python train.py --norm_place="pre" --rope_base=10000.0 --bias="all" --parallel_block=false --init_std_o=0.0281 --lr=0.00363 --schedule="cos" --final_lr_fraction=0.1 --seq_len=512 --steps=8708
MLP neurons of a small language model. Each row is named by its layer, matrix (up: input weights) and neuron, and shows model dimensions 64-191. Each number is 128 + 24 x the weight over its row's rms, rounded and kept within 0 to 255.
After each neuron's rows, "fires in" lists the words (lower case) most often at its 100 highest values on Wikipedia text that the model never trained on; "fires on" lists the tokens most often at its 100 highest values on Wikipedia text that the model never trained on.

L7.up938 [136 106 112 110 128 105 121 147 156 137  96 157 121 134 129 136 130 153 136 156 140 131 145  85 143 140 147 110 128 144 116 106 114 107 150 116 130 102 117 166  98 103 149 142  86 107  95 136 140 141 106 151 163 109 151  88 112 189 128 122 163 135 137 158 123 124  97 156 106  79 114 167 147 128 164 114 141 118  72 113 177  95 126 132  89  78 137 153 150 118 173 139 108 140 112 137 172 140 116 152 152 131 106 107  79  88 153 139  52 134 130 148 122 147 102 122 149 153 185 140 167 154 158 132 139 128 131 163]
fires in: "of", "often", "less", "also"
fires on: " of", "s", "ed", "ing"

L3.up1083 [138 125 143 126 133 171 154 107 121 150 140  86 104  86  92 110 126 177 167 137 176 114 115 125  98 105 139 109 100 149 114  95 105 103 109 145 108 139 164 124 125 121 107 140 160 141 109 133 125 129 136 144 125 116 123 155 142 134 136 117 133 118 145 138 154 127 181 125 124 107 124  59 145 162 144 124 133 135 164 135 116 117  78 151 122 136 160 124 150 135 179 156  93 129 144 174 126 101 165 131 122 132 166 144 120 117 129 190 100 105  92 147 143 141 118  89 114 135 151 169 153 184  97 103 146 144 111 131]
fires in: "it", "there", "this", "lieutenant", "who"
fires on: "e", "re", " it", " this", "ol", "ation"

L3.up618 [103 121 122 131 119 141 158 127 175 141  74 138 170 111 171 145  89 146 142 120 165  92 184 151 149 130 118 154 120 122 105 122 121 124 132 135 111  90  97 107 158  84 144 121 151 136 177 132  83  61 136 148  98 106 154 143 118 114  76 133 148 126 120 108  85 130 131 110 122 159 137 134 160 110  97 116 116 139 148 109 133 116 112 129 128 106  86 134  86 136 139 118 137  93  99 137 122  92 121  75 100 104  91 158 161 104 125 114 168 133 134 152 121 138 149 137 126 128 140 131 164  84  86 136 133 128 138 131]
fires in: "after", "career", "released", "following", "speed", "event"
fires on: "After", "d", "ight", "ing", "ed", "Career"

L10.up937 [ 88 114 112 129 139 168 107 169 126 137 152 150  81 123 154 125 155 111 122 130 120 165 142  96  97 130 160 168  75 169  99  91 119 129 130 194 133 154 131  87 175 147 129  73 120 107 100 151 134 112 117 141 134 108 119 127 116 150 106 122  91 108 136 181 142 126 134  92 151  89 140 140 111 145 125  96 133 140  98  79 134 110  92 112 122 138 169 178 173 107 153 167 109 142 158 165 133 109 158 139 137  92 126 107 155 149 176  90  96 111  94 130 119 125 112 126 174 144 160 158 113 138 163 133 122 126 122 142]
fires in: "it", "song", "album", "released"
fires on: " it", " It", " song", " album", " released"

L2.up367 [139  81 186 140 117 131 109 129 172 123 168 170 157 150 124 105 126 140 125 126 176 157 147  92  93 119 109 134  88 102  99  83 116 159  88 162 141 126 130 154 158 152 140 100 148 144 178 125 114 132 115 169 145 130 142 130 104 130 147 137 122 138 105 104 108 157 109  84 112 176 120 127  77 145 118 132 115 114  99 125 154 156 120 127 138 158 189 110 159 143 117 102 118 137 106 145 130 112 140 136 124 112 136 126 107 106 106 112 126 112 144 111 137 140 151 132 155 132 140 110 121 170 198 127 126  89 144 102]
fires in: "can", "may", "should", "could", "no"
fires on: " can", " may", "no", "an", "d", " no"

L3.up817 [133 123 144 127 114 100 128 131 147 101 150  85  87 113 156 162 141  98 158 141 150 142 129 135 164 123 165 193 112 141 111 128 174 155 153 107 139 118 122 143 151 149 105 115 125 134 160 141 100 121 117 134 120 148 126 170 131 121 133  99 100 159 149  74 128 116 135 116 156 117 169  97 117 170 142 114 140 158 120 128  93  92 119 115 102 138  78 147 161 121 100  94 149 151 130 161 157 127 123 128 118 173 131 125 128 125 148 158 119 101 148  98 126 139 175  85 108 138  77 109 164 110 140 130  88 147 106 117]
fires in: "men", "ten", "woman", "extended", "finals"
fires on: "en", "ten", "man", "ci", "fin"

L7.up1036 [110 140 147 135 134 146 134 143 146 144 132 141 166 120 147 169 115 113  98  87 168 122 132 105 153 175 129 136 147 156 141 126 136  92 171 120 121 152 117 132 166 106 123 103 150 124 121 159  96 126 136 150 117 120 123 124 115 100  76 120 155 173 122  71 176 160 146  93 143 136  79 138 124 132 110 160 168 170 123 132 127 119 114 127  84 122 110 116 128 123 154 126 153  98 170 122  67 150  80 151 139 126 137 128 143 121 157 129 143 143 132 148 105 145 149 151 147 139  74 131 133 166 118 115  86 108 147 150]
fires in: "he"
fires on: " he", " He"

L7.up1198 [146 107 141 107  96 148 156 149 143 140 145 162 133  84 154 134 147 125 118 160 151 160 145  96 155 140 172 140 138  93 103 146 153 149 113 103 129 143 118 133 188 112 102 107  85 156 123 128 133 128 134 158 148 121  96  92 159 125 157 127 103 145 124 117 120 160 115  94 113 125 127 129 123 127 131  88 166 101 132 118 130 141 120 108 113 124 134 149 150 113 130 126 103 145 102 156 127 125  70  94 117 138 116 213 130 126 107 118 143  84 131 117  84 159 112 106 140 131 161 136 178 110 145 128 141 130 178 103]
fires in: "on", "at", "one"
fires on: "On", " On", " At", "t"

L7.up1055 [ 91 139 171 129 145 108 156 156 132 123 114 123 111 100 160 108 116 130 125 118  65 159 113 101 133 152 116 128 133  91 126 165 146 130 120 123 140 173  93 118 115 134 102 143 152 169 161  88 134 120 129 147 177 115  88 155 112 121 165 191 109 126 131 113 122  95 124  82 136 191 142 100 127 136 125 118 176 124 139 166 163 135 115 141 140 151 106 140 122 119  98 164 153 162 121 137 152 112 143 123 109 132 126 115 149  96 126 106  93 101 124 112 139  77 145 118 136  98 113 133 161 103 115 108 124 165 119 131]
fires in: "united", "star", "san", "divincenzo"
fires on: " United", " San", " Star", "in", "un"

L2.up1059 [118 117 142 130 115 158 113 153  97 131 138  97 134 106 151 100 129 157 145 131 128 103 113  99 173 145 166 135 128 167 141 124  96 122 117 149 125 151 134  76 174 131 126 190 103 162 143 138 110 128 103 105 120 103 155 118 127 109 111  64 133 145 154 127 168 154 150 102 130  96 123 140 149 136 161 106  97 112 131 111  79 112 104 169 102 116 104 155 169 132 112 140 123 125 157 156 119  69 114 200 125 118 131 177 104 105 102 141 107 115 120 164 114 113 132  85 128  95 131 115 147 118 149 102 111 145 136 135]
fires in: "these", "it", "technical", "this", "italy"
fires on: "se", " it", "art", "e", " It", "s"

L3.up982 [158 121 122 125 115 115 119 158 170 168 114  86 132  81  95 140 104 127 126 102 142 114 162  98 125 120 145  94 137 119 128 113 148 145 113 133 131 120 125 108 141 110  91 143 142 141 108 156 134  96 130 117 129  73 122 128 125 159 140  93 118 130 166 163 144 110 130 119 148 143 121  97  76 119 136 154 120 173 159 100  95 162 134 140 122 118 123 125 157 149 138 157 146 140 122 155 141 107 173 139 111 135 117 115 121 131 111 145 110  97 105 119 105 123 151  84 120 132 120 122 136 101 118  88 135 135 160 141]
fires in: "s", "the"
fires on: "s", " The", " the", "The", "an"

L3.up137 [117 149 134 109 173 112 123 113 144 100 115 132  79 195 108 153  88 121 126 115 129 130 168 120 132 143 152 135 142 115 103 121 141 181 109 145 192 161 172 168 182 121  70 140  82 124 104 180 152 128  99 118  92  99  71 109 157 158 126 142 148 124  94 137  53  73 138 111 123 115 134 119 139 135 146 105 147  90 129 142 110 115 136  80 107 123 151 120 111 145 112 116 149 118 103 137 140 123 146 113 128 150 126 152 129 130 159 138 115 102 126 141 126 124 121 164 143  84 112 134 132  88 157 156 166 122 104 123]
fires in: "with", "historic", "elevated", "moore", "railroad"
fires on: " with", "er", "ev", "ing"

L7.up1231 [114 119  73 145 119  90 134 178 113 105 127 132  89 145 142 182 140 131 107  91 166  85 163 107 124 137 104 115 109 135 130  91 140 126 135  94 125  72  85 161 144 161 116 103 138 145 121 178 144 124 107 154 142 128 110 130 143 151  81 145 155 152  99 119  91  63 135 106 118 107 159 171 152  45 113 144 140 151 107 133 110  96 170 131 107 121 145 144 143 153 109 112  85 118 118 155 136  98 135 114 130 132 136 133 143 155 170 154 145 145  94 188 142 135 162 154 132 127 134 144 158  98 125 141 142 147 138  82]
fires in: "and", "as", "with"
fires on: " and", "ing", " as", " with"

L2.up927 [139 113 143 142 157 168 135 156 115 109 162 151 152 109 151 115 144 117 112 186  76 159 117  88 135 140 103 138 112 135 125 122 158 127 117 115 140 145 124 132 155 100  88 124 115 142 102 108 118 103 147 106 113 125 134 144 102 119 114 136  85 106  92 136 106 127 131 122  95 128 135 160 112 152 157 164 135 128  86 139 130 101 115  59 119 114 188 175 138 139 138 144 149 156 110 145 159 125 121 112 117 121 134 162 126 108 135 145  83 117 118 106 128 165  62 122 140 129 109 100 122 114 173 156 119 122 103 146]
fires in: "on", "money", "one", "federal"
fires on: " on", " On", "ne", "on", "ney", "On"

L3.up219 [151 114 172 113 136 130 126 125 116 169  98 122 124 135  75 159 124 115 167 137 169 122 122 150  92 145 138 114 164  95 161 162 144 105 132 123 113 123 143 118 141 125 151 127 200 128 101 150  54 150 131 106 140  89 115 144 114 102 112 144 108 145 132 109 126 164 124 106  91 146  99 129 124 108 113 172 172 140 176 117  93  85 139 102  85 126 145  95 125 111 135 122 114 110 168 121 124 117 150 139 129 127 149 126 110 142 138 117 115 177  76 109 134 113  98 146  84 149 118 129 140 168 125 107 106 118 135 122]
fires in: "they", "university", "museum", "department", "years"
fires on: "y", "um", "ment", " University", " years"

L7.up1033 [109 149 112 120 163 127 127  93 120 137 135 143 155  84 142  92 145 119 148 154 141  98 170 110 138 174 143 118 106 107 174 133 180 128 137 102 102 136  98 145 125 136 118 176 154 107 159 104  86 111 124 114 149 120 161 121  89  76 117 159 158 121  83 102 117 130 153 143 109 143 109 166 132 134 155 130  73 154 124 160 177 133 158 134  95 130  93 143 142 162 130 135 172 148 131 136 144 119 155  97 121 155 128 170 121 121 104 130 148 117 110 151 113 126 108 145 169 113 101 171  90 158 112 118 126 131 138 142]
fires in: "of", "many", "the", "eight", "several"
fires on: " of", " the", " many", "ight", " several", "w"

L3.up394 [162 146 110 145 105 156 113 150 109 138  72 148  84 115 136  99 121 108 107 126 109 141 169 163 122 129 113  97 125 151 131 136 111 127 123 108 159 121 143 101  93 137 150 111 136 113 160 138  99 138 114 130 123 136 144 144 146 114 110 164 147 126 103 132 126 130 175 127  72 130  64 140 132 124 121 108 129 154 144 112  80 149 151  85 186 135 138  79 109 106 120 149 130 119 145 124 116 130 112 139 125 129 122 166 148  98 185 154  74 112 105 112 161 183 124 126 101 132 133 154 124  90 114 169 177 131 155 138]
fires in: "born", "early", "since", "ryan", "during"
fires on: "y", "born", "ly", "ce", "round", "ring"

L10.up50 [162 131  96 115 120 143  97 129 108 111 136 148 103 123 150 123 148 143 122 130 110 150 153 123 131 108 104 108 145 125  77 159 130 129 150 109 109 122 123 152  83 128  97 156 111 129 117 111 150 133 100 103 149 133 137  91 124 135 123  72 164 110 129 122  81 127 108 111  69  94 119 146  98 130 135 115 146 165 159 139 136 110 131 171 134 117 125 188 165 103 156 169  96 169 147 112 134  98  92 169 154 124  83 135 113 101 102 137 133 168  85 105 155 147  88 111 108 125 133 141 129 167 142 133 160 132 137 122]
fires in: "of", "as", "to"
fires on: " of", " as", "ing", " to", "as", "ed"

L10.up1284 [118 122 124 162 150 137 121 113 132 142  93 143 144 108 113 106 108  96 100 151 133 124 116  90  88 126 127 134 119 145 107 162 137 145 143 109 144 128 163 172 117 138 163 117 143 123 163 118 103  95 139 110  94 123 169 176  94 152 143 108 145  87 155 124  99 112 112  77 161 140 170 145 104 129 124  93  92 125 136 101 177 148 133 108 136  90 101 109 131 142  94 124 142  99 146 135  83 165 130 145 124 112 140 143 118 129 164 138 165 118 114 106 108 167 104 146 136  97 120 133 114 149 119 170 137 129 105 169]
fires in: "and", "important", "half"
fires on: " and", "al", "port", "sa", "l"

L10.up1122 [143 116 119 114 120 138  97 127 113 128 153 119 124 115 159 122 127 111  89 126  75 136 119 146 120 114 154 126 110 154 145 145 137 126 123  98 106 129  76 159 129 100 143 174 122 148 195 124 141 129 126 111 116 104 143 136 143 126  93 113 128  95 122 167  99 121 158 161 122 112 146 143 135 163 126  66 106 146 106 151 121  91 127 190  71 100 139 144 136 138 130 117 138 134 152  85 163 121 102 134 103 123 168 174 121 167 133  95 138 110 130 129 157 125 100 134 190 144 106  98 118 134 111 184 119 110 105 164]
fires in: "at", "of"
fires on: " at", " of", "ed", " in"

L2.up489 [168 119 118 144 124 161  92 124 147 127 150  74 121 128 100 125 168 102 157 143 151 151 169 128 108  89 129 157 137 127  95 102 128 112 112 119 144 135 117  77 106  91 102 143 127 143 127 133 117 122 135 164 119 132 143 104 119 135 162  83 132 128 114 156 150 127 120 103 119 131  76 134 188 162 140 184 134 121 136 137  89  86 132 141 139  96 109 127 124  87 151 119 133 107 158 109 123 133 126 134 128 110  86 144 124 164 140 138 132 108 127  85 109 114 129 134 138 165 107 152  95 117 156 137 127 138 193 162]
fires in: "japanese", "chinese", "german", "british", "germany", "french"
fires on: " German", "Japanese", "se", " British", " French", "tin"

L7.up1391 [154 129 163 162 145  93 109  57 131 161 112 114 104 125 114 192 105  95 108 110 109 139 122 171  88 123 140  92 170 152 122 126 159 131 150 116 150 118 125 150 139 105 124 119 104 114 144 130 141 120 122 121 141 134 170 161 169 140  67 112 113 118 131 133 150 130 162 127 102 135 144 147 135 112 114 137 165 119 154 126 143 127 103 125 171 124 109 159  91 111 170 160  86 112 148 118 154 117  97 148  85  97 194 126 115 121 130 163 149 146 143 141 112 161 137 149  85  75  98 141 138 130 106 115 127 109 110 141]
fires in: "born", "daughter", "of", "married", "father", "son"
fires on: "born", "ter", " of", " married", " father", "son"

L2.up1320 [125 148 115 100 107 112  97 103 111 149 142 129 150 120 129  84 119 127 150 121  85 116  93 117 104 117 115 127  89 155 117 113 162 134  82  86 154 154 146 117 163 125 105 131 180  97 115 151 126 153 143 183 129 139  93 142 119 143  71 129 129 114 111 121 173 130 108 128 135 142 142 131 142 139 121 133 120 135 125 137 101 134 170 122 154 143  89 124 147 161 120  85 161 146 130 105 120 128 124 130 130 131 158 135 118 117  99 139  88 102 105 112 188 163 116 121 153 114 168 144  85 129 131 160 131 108 127 153]
fires in: "born", "votes", "elections", "language", "election", "married"
fires on: "age", " election", " vote", "born", "an", " married"

L3.up485 [106  72 125 141 131 129 126 166 123 146 118 154 120 120 143 150 116  96  91 125 115 128 155 135 135  98 154 115 127  96 151 144  93 105  97  92 144 107 112 175 138 168 140 112 113 165 140 119 138 105  92  99 135 144 157 128 135 142 149  92 143 172 135 116 136 147 128  83 154 111 131 148  88 159 135 153 155 139 168 124 150 119 126 141 158 120 162 136 127 164 144 154 126 144 119 128 179  91 158 129 124  83 116 132 145 105 184 154 105 106  83  64 131 140 102  96 130 135 121 137 118 163 150 144 152 107 141 138]
fires in: "would", "will", "https", "should", "could", "help"
fires on: " would", " will", " help", "tt", "d", " can"

L10.up735 [131 174 145  95 122 160 117 100 141 142 146 134 117 115 146 138 128 133 127 117 135 136 173 146 123 157  94 130 168 109 111 136 111 106 135 129 118 139 134 103 139 133  97 134 152 134 126  85 134 102 150 124 134  99 173 116 113 149 120 139 186 110 138 130 118 125 102 137 138  84 134 133 119 110 145 116  52 121 120 121 134 128 135 146 115 115 181 141 133 134 172 138 127 156 142 109 112 154 178 149 102 121 139 112 100 185  89 150 140 148 104 157 175 158  81 119 113 135  97 120 126 121 125 150 129 128 149 104]
fires in: "and", "during", "of", "since"
fires on: " and", " of", " during", "ing", " pro"

L7.up86 [112 100 117  94 127 164 111 141 103 129  79 191 116 140 112 151 172 115  92 130 140 133 141 102 136 104  80 109 117 101 143 125 132 134 139 147 125 134 147 138  99 119 114 136  86 154 107 138 161 141 130 176 131 116 131 156 144 135  96 101 118 108 108 114 104 120 130 115  87  76 165 133 101 119 165 144  92 146 102 130 122 122 109 128 122 131 119 122 131 151 146 140 118 160 160 118 128 153 104 158 116 164 159 140 120 108 144 140 184 132 146 106 137 163 145 109 150 122  97  83 137 150 119 145 120  98  98 129]
fires in: "in", "of"
fires on: " in", " of", " In", "In"

L3.up813 [132  98 152  98 117 102 143 140 124 143 131 196 117 130 136 112 106 145 118 177 142 103 120 137 121 146  89 119  78 172 112 125 113 118 107 137 147 141 150 148 148 107 116  86  98 147 134 177 117 104 173 132 133 121 103  95 122  95 136 176 130 136 147 121 145 111 138 121 132 125 153 107 150 118 106 156 149  59 184 117 128 155 121 120 119 118 158  86 109 106 113 150 170 142 131 193 109 108 178 110  97  85 135 104 132 119 144 108 157  98 105 110 142 145 112 184 124 113 136 158 106 125 120 158 147 107 127 142]
fires in: "there", "therefore", "animal", "arena", "historian", "town"
fires on: "re", "tor", "me", "al"

L7.up23 [110 111 119 153 172 138 130 108 119 118 110 158 162 134 130 160 149 153 115 110 163 132 137 142 129 119 139 129 116 142  72 110 136 151 138 104 136 147  89 113 146  84 127 118 169 140 162 123 137  83 112 113 141 101 145 115 143 106 173 136 116 110 182 177 112  79 144  94 119 121 108 130 165 144 116 124 137 160 127 137 133 112 124 116 123 148 119 100 109 113 155 109 148  91 151  88 146  97 128 110  95 129 108 141 128 125 105 128 131  85 103 110 117 134 111 131 129 132 122 109 152 148 158 157 108 124 156  93]
fires in: "by", "contemporary", "and"
fires on: " by", "ary", " and", " for"

L7.up1120 [113 109 119 159 137 110  68 132 127 160 151  69 153 132 142 137 159 102 120 129 161 142 131 141  95 124 138 108 113 114 113 151 100 143 128 115 137 100  96 140 110 133 155 107 119 114 168 121 122  74 135 163 143 105 110 177 124 159  90 137 126 169 114 111 140 157 149  51 128 127 123 101 108 139 130 113  97 114 150 118 156 166 176 105 149 158 133 101  78  86  71 104 138 111 118 154 149 117 118 135 162 144 111 162 125 147 142 160 116 101 160  83 130 211 139 116 132 103 115 144 150 136 134 140 109 153 123 131]
fires in: "was", "had", "were"
fires on: " was", " had", " were"

L7.up1455 [133 120 139 121 166 133 116 114 138 115 139 122 101 114 116 148 159 107  92 142 140  89 184 116 110 153 113 135 131 109 122 124 101 137 107  94  93 126 141 145 137  99 129 123 120 165 132 117 111  89 139 128 157  95 123 128  87 115  78 159 146 155 183 169 137 133 141 105 145 102 134 132 108 116 124 121 136 147 162 110 149 136  91  95  70 174 143 164 141 136 147 148 111 149 137 143  82 163 125 131 134 108 163 123 143 144  93  93 113 124  97 123 113 140 147 116 131 127 152 168 114  94 136 122 118 150 162 157]
fires in: "the", "have", "had", "it", "her", "to"
fires on: " the", " have", " had", " to", " it", " her"

L7.up894 [175 102 136 132 132 148 126 128 146 157 167 140 125 141 155 134  92 137  83 115 119 127 142 155 143 132 139  88 135 124  87 128  71 127 134 144  98 149 120 110 169  96 119 137 141 139 138 129 123 130 125 136 106 133 134  87 118 144 127  99 163  66 136 122 111  95 163 124 145  95 126 124 128 131 122 141 118 157 112 101 105 103 152 151 116 117 109 118 128 157 138 147  99 155 185 118 182  95 105 131 104 128  84 179 157 146 157 155 158 149 155 129 140 141  91 142 116  94  96 120 150 118 175 117 120 125  88 114]
fires in: "in", "during", "following", "started", "completed"
fires on: "ing", " in", "ed", "d", " during"

L10.up1259 [111 150 111 144 137 156 127 109 145 126 120 128 156  96 116 131 144 133 135 118 163 137 194 101 161 142 133 118 144 138 100 141 143 162 189  99 101 116 158  90 144 141 106 158 147 177 104  79 119  81 135 174 156  81 132 112 102 126 125 135 156 114  77 125 144 111 139 142 130 127 145 118 142 163 130 149  84 138 122 155  95  80 132 124 129 126 139 128 137 111 158 131 126 122 134 113 166  94 163 114 114 164  97 112  93 103 126 132 157 138  66 104 119 138  96 135 145 114 133 146 125 121 132 138 131 130 150  97]
fires in: "of", "by", "with"
fires on: " of", " by", " with"

L2.up1247 [167 111  98 140 113 137 136 129 120  90 142 135 142 125 107  94 102 108 120 100 144 140 127 140  86 114 154 161 133 112 101 117 103 141 175 118 132 102 132 153 151 141  99 122 126 122 107  95 135 117  95 104 121 147 132  97 113 145 102 103  87 136 146 151  90 112  94 129 153 157 164 145 118 149 151 153 141 125 127 119 154 131  95 145 155 123 149 119 162 144 130 127 131 129 123 129 181  88 120 137 112  58 118 179 117 123 154 128 127 133 120 129 105 162 138  80 146 132 135 145 102 147 160 137 152  97 127 143]
fires in: "would", "can", "will", "should", "may"
fires on: " can", " would", " will", "d", " may"

L2.up35 [148 127 148 122 119 166 161 125 105 158 109 148 121 150 121 139 112 108 121 150 122  93 136 145 187 131  86 120 142 137 155 177  99 146 142 124 142 172 119 140 158 144  44 179 160 114 139 144 154 142 128  92 114 131  98 145  97 115 104 125 129 107 166 172 111 124 125 117 150  95 136 130  89 105 173 137 151 143 127  94 149 119 105 149 128 102 110  98 144 105 131 175 133 127 127 131 130 113 132 154 154 138 108  90 142 120 107  86 172  86  82 131 118 176 114 179  80 100 155 134  85 104 133 102 129 130 130 115]
fires in: "there", "contemporary", "already", "their", "anniversary", "therefore"
fires on: "re", "ary", "ir"

L3.up743 [121 122  72 144  95 186 141 117 125 119  91 136 154 137 137 105 128 138 117 159 148 123 162 201 139  68 146 119 120  91  92 128 133 148 136 121 150 105 101 141 176 101  99 145 118 124 165 161 129 124  82 144  83 128 113 156  96 126  77 111 132 109 167 151 136 129 131 148 109 130 146 124 116 130 151 135 141 128 159 127 106 153 114  90 127 111 130 163 126  89 132 141 150 128 122 137 155 113 108 118 148 134 171 137 107 126 147 156 132  90 143  85 110 146 130 100 161 117 130 150 149 136 151 127 135 104 101 127]
fires in: "born", "from", "and", "of", "by"
fires on: "born", " from", " and", " of", " by", "n"

L3.up1385 [177 126  79 136 135 148 165 112 115 137 139 129 155 107 123 146 160 128 137 125 128 161 167 116 144  95 126 140 125 143 144 157 130 135  79 124 170 133 159 111 133 152 135 112 108 157 125 105 164 102 135 163  88 140 131 126 118 134 118 155 142 111 123 116 144 102 164 142 149 131 102 129 104  74 103 139 139 119  92 116 128 163 138 135 100 108 159 162 124 155 139  85 158  96 177 187 118 114 125 129 161 142 126 144 125 117 132 146 153 103 156 177 121 131 127 144 163  87 136 123 114 100 148 109 165  96 137 130]
fires in: "and", "had"
fires on: " and", " had"

L7.up91 [103 125 108 163 143  97 111 170  74 135 119 154 143 138 104 118 154 142 147 117 101 138 120 118 104 111 143 129 115 132 172 131 121 160 132 115 134 110 129 150  87 118 188 133 155 140 109  92 136 113 138 125 125 152 143 166  76  89 134 103 141 140 137 107 120 183 154  79 154 125 146 136  71  83 149 131 168 160 169 117 139 113 116 168 157 133 174 150 113 110 180 116 151 118 127 103 150 130 128 139 163 102 154 108 121 142 102 115 165  99  99 138 109 118 126 135 149 147 114 144 100 131 159 141 131 126 174 128]
fires in: "had", "has", "himself", "worked", "have", "father"
fires on: " had", " has", "self", " work", " have", " father"

L10.up127 [144 157 111 104 135 121  83 132 127 141 148  97 127 163 133 107  60 129  85 117 139 147 159 144 173 140 126 133 153 141 104 135 144 135 191 125 114 132 147 145 146 129 155 183 165 101 121  64 157  97 134 101 137 118 149 141 144 127 136 132 126 128 103 149 137 122  93 127 102 116 145 151 141 120 109 120 123 138 119 171 126 125 190 154 113 112 132 141 147 151 139 134 115 176 125 130 135 133 153 138  93 126 148  72 106 185 146 159 157 114 106 109 146  94 155 154 164  84 115 130 128  99  88 110 121 132 144  97]
fires in: "and", "by", "of", "or"
fires on: " and", " by", " of", " or"

L3.up279 [129 130  51 157 155 122 129 108 167 126 141 163 156 129 105 112  90 140 122 161 138  99 127 127 140 134 183 108 172 114  58 117 138 150 100 124 108  84 132 142 132 123 115 152 149 124 125 128 126 148 163 122 143 124 128 135 105 111 113 157 138 172 113 153 139 143 116 134 130 152 113  99  88 104 124 128 165 169 136 128 154 111 109 138 120 112  90 156 126 152  97 111 138 148 127  58 163 115 101 113  96 152 147 151  99 114 160 149 151 108  85 121 124 145 127 146 160 145 130 120 160 152 129 138 109 118 130 146]
fires in: "of", "awarded", "raed", "kennedy"
fires on: " of", "ed", "ex"

L3.up1423 [147 121 130 118 119 128  93 148 114 124 166 141 121  87 139 119 147 131 154  96 110 138 151 100 143 113 125 152 112 124 137 144 130 130 161 171 122 114 108 109 114  37 115 124 130 120  70 126 133 134 166 149 113 168 164 145 104 162 157 108  88 135 166 182 129 116 144 127 137 161 132  98 151 137 107 124 118 139 113 160 130  90 104 148 163 117 158 189 135 140 121 115 126 130 144 110 110 164 134 164  87 133 146 109 146 126  92  90 141 112  85 129 126  95 120 155 103 104 117 162  97 142 141 159 101 108 110 119]
fires in: "american", "japanese", "english", "french", "germany"
fires on: " American", " German", "Japanese", " Australia"

L7.up1003 [ 80  87 109 156 143 138 135 118 100 129 140 136 154 125 103 146 114 113 123 129 172  97 155 119 116 134 146 143 121 126 147 173 151 106 157 133 160 110 182 164 130 135 105 153 170 178 132 133 106 118 107 128 127 100 144  98 143 131 139 120 147 107 106 109 165 156 106  98 152 152 143 139 108 147 107 123 177 129  95 102  89 162 179  97 134 102  98 177  82 132 148 116 122 130 142 122 129 135 107 138 145 101 100  96 106 159 145 109 112 108 124 123 143 143 108 129 122 115 129 106 123 139 102 107  98 117 137  77]
fires in: "and"
fires on: " and", "y", "al", " or"